config.toml
n_layer = 10
d_model = 320
n_head = 8
n_kv_head = 1
head_dim = 64
d_mlp = 1280
vocab_size = 7947
activation = "gelu"
norm = "layernorm"
norm_place = "pre"
norm_eps = 1e-05
positions = "rope"
rope_base = 94200.0
rope_fraction = 0.75
qk_norm = false
attn_scale = 0.125
bias = "none"
tie_embeddings = false
parallel_block = true
extras = ["capped logits"]
init = "orth"
init_std_qkv = 0.0384
init_std_o = 0.00679
init_std_up = 0.0384
init_std_down = 0.0043
optimizer = "muon_variant"
lr = 0.00243
lr_mult_up = 1.24
lr_mult_down = 0.7
beta1 = 0.95
lr_head = 0.00481
grad_clip = 2.0
warmup_steps = 200
schedule = "wsd"
decay_fraction = 0.557
decay_shape = "linear"
final_lr_fraction = 0.0
batch_tokens = [65536, 131072, 196608]
seq_len = 256
doc_mask = true
train_tokens = 803200000
steps = 6213
dataset = "wikipedia_en"
MLP neurons of a small language model. Each row is named by its layer, matrix (down: output weights) and neuron, and shows model dimensions 112-239. Each number is 500 + 25 x the weight over its row's rms, rounded and kept within 0 to 999. Numbers have three digits each.
Before each neuron's rows, "raises" lists the tokens whose logits its output raises most directly, leaving later layers aside.

raises: " was released", " was a", " was", " was the", " has been"
L6.down324:480478491507525496492453489507515461498473516540504511517523549524498511436489478505497493487505518540480538510472521530508495475480492512482504490485484519525518485490487525466520457450522568520500492506480471528514486521536483499517490533527486514521504503499480473495558478531494502533501524531481558452552518495475500509508517476496487459507528497433505504458472509529453498501515

raises: " others", " other", "ided", "ations.", "atives"
L7.down183:465478513515491459479486519523477521489483512532520502469485548461446438504535489472532493513509537485495519453463499507535514525541497515509478461507490468472476520503484478533496498465542512481552508472484513466505568507515505486547481489509508501539456465484475521510519500461482489496585490491504517486480476470494497518489532504490547501525503464557528442511540530494479520516520

raises: ": M", ": L", ": D", ": F", ": B"
L7.down409:479518536508488558501519489442530521468504487482486526518531485511521504494518531508523495519515461492511505482480488499505526503538504491510545523519482501500490515485491481522556493491472510469501449490484468476458532495534526506478468524510500482490489565519514473469483498527509515508503504505486492485454528498469513509564523516494497457489449491494512523533480484529491488518521

raises: "ens", "ense", " example", "ones", "amp"
L7.down313:541498443489501465535511495492487466562513486519541512451533459545482497504474495468521504505473503543495504500479468532488473478472518496534486506487480510501507528483502542552472505492514502473455507504507471490490520485510497508492495467512465468500549502516515504477528481450475473523477539513482488541496484519517438519490508481521513469496511507526510496499501510494481505576479

raises: "ished", "aged", "ted", "ested", "itled"
L7.down573:555517503516511493475517476522547529516542481537511488465482506461491512487529539512499521453504469507511509474489525552492500511511460514510507553524482484480463480526461480534472473518523531489518502460517484521523465489494516523532541517515526522522514513494501469525477509497501485545521536450506496508504431511525481479508504540477562429499493492501521463513452478491466483495500

raises: "ames", "onna", "ages", "uth", " place"
L7.down419:456516517480510534543501521489524514515459498491496539525510491470511492486504521506477474478531500487491503518507500508512506505486475543507505499500481514480485487461521467482468502492496512482475462480464554461514533477464512552484474528514452528481496475478460540471508470525482491498515488518469396441473545495508491461468521488514492504482494479488514524509464497537505468541499

raises: " it is", " they", " it was", " they are", " they were"
L7.down973:490511524524506476473499451537465501500550550501540475463497543505490501521493550494500519478509472490504506471532485506522514525521499497480530496506517512485495451484482490513488525492459500504544505560499559495514511481503489531535496442507459534487470529535514481448524518481480514517475492516469512489533492491505547499508502499473522543476486484526503542509521516542464501516519

raises: "hood", "za", "riz", "'t", "rez"
L6.down941:504526516507508495544466531525509567533469476462520488491559503493511489529485507475475515468528506560477524464508523515497493495503485479500530492470479532527516462504478498511495519532527523505510510512490484463496480539470544512473504483470485503444500516504487466508489505496476499520499497543516553505514546559513548485452543556468516532489488475463526471498500484499478475513504

raises: " ft", "t.", "ce", "000", "ution"
L6.down804:503501484482521488475462521475480504510547536542503505527522504473509483529500517504506523476510454506482497456504500505495511492508480479507511524504476469465469512505531532527491445523516490497502464510525524485567465482525495468494465497516529497545497514511491508543481463538479482495485496516512509501489466508538525491506473526549497528510537483494511517524506446506480464492496

raises: "ched", "che", "ches", "oslav", "v"
L7.down678:501519545523505477489557523507497505485491553489483502488493518499461467510467461468498528494492480465501490489465512489505492507504498474501485460558512485493511479525555497465493479465496539555531467493500527502511536513495493476467467511528514540477500462515514531533505561500552535482508468493494483463487495505447481509546531505504521480516509457508482492460470537462535475499494

raises: "ch", "weet", "ky", "we", "port"
L6.down539:498516496504491499506496562490509414499548499508497481531476491464520580497526500507513453498503534500496526429479488566508491496518475474495482467498518447494524508485511546491473493490517485483496485488538496513476496504493434459473491512525535497483501513540514532498440459518485529469522515466485527482504504498506513516513464518506491441484445514536516440462483472495523520498499

raises: " have been", " have", " were", " continue", "hip"
L7.down184:517504530511491478521485507503442476510547534526467475529505451476489496533551480493492493519502500465476518502506524505514462488484484478539502501465533499476563533476521494503501512564494482501467494490498522489452496538497434491536483543495481473496509484449530531521457467512533477503552494490459509403483523538508499514497505496509456497508505546515473528478474504522498531517488

raises: "ived", "ependent", "iamond", " except", "irty"
L6.down892:508546499514530537539485511550525382491450488483470479498530478500487491423489483482510489524479465501489508506493513513527423512523485548483490465528507530511503476520477468558470497505522485482497496488487502442503520517492519489479539479526498465492476535456518512493494487507515496523498495475452494492448503509507521492486510478507507485505507471482485496513478509488498491517492

raises: "road", "PI", "order", "standing", "achel"
L6.down427:479490501504508499484501512473497499448481549499487500485511543506514504482483483512571501474495484483496525478502503487500492496491490491482522475487482519483526525459503500480495540509489485468511511487506464520454482476528496503534466532499514508430490507515464513510503485481461503492476516497492476443506518498502514533516483494507455449510509486431539487513501516431490453507509

raises: " Mah", " Khan", " Moham", "aku", " Shah"
L6.down803:454460547486447522499519524531487496476502532486455487476499547526531494494464513534470502517506499498472490495550495508530504456450507490532502475499483517520499521513536531520444478478479436492507466509495526513502490512532540485514504525513506492560473500532518495507544507502516531501510486457497470502454449516470506482511479482508456500492505499451458505504504513464497522472490

raises: "ts", "ts.", "to", "eign", "eg"
L7.down453:514524535507500496530495506530500496490564486516531492520438492486489484471476465455505508499481500525544472485506464522501500479517483531486542455518501513487470462505497508503430517536537488487505511504448508500498516513499491521523477453484490526522522515480507485534504491474496474531500484507464474454538509486490509496509505484480529491489522501476480517518508521518538481520443

raises: " year.", " month", " years.", " months", " years"
L7.down736:508480491493504492466524482517529473530505498520514530483494536453539492515527504546523507554487556539502487460502500507514493537478558507486513489492453481488489528524494490475549489502521468547502487524525529518471496462462511494515537498473516516522527458511488498527536480458476496523454470481498501489530479488542463536477517518459523485470475495533485536537508527506499491517507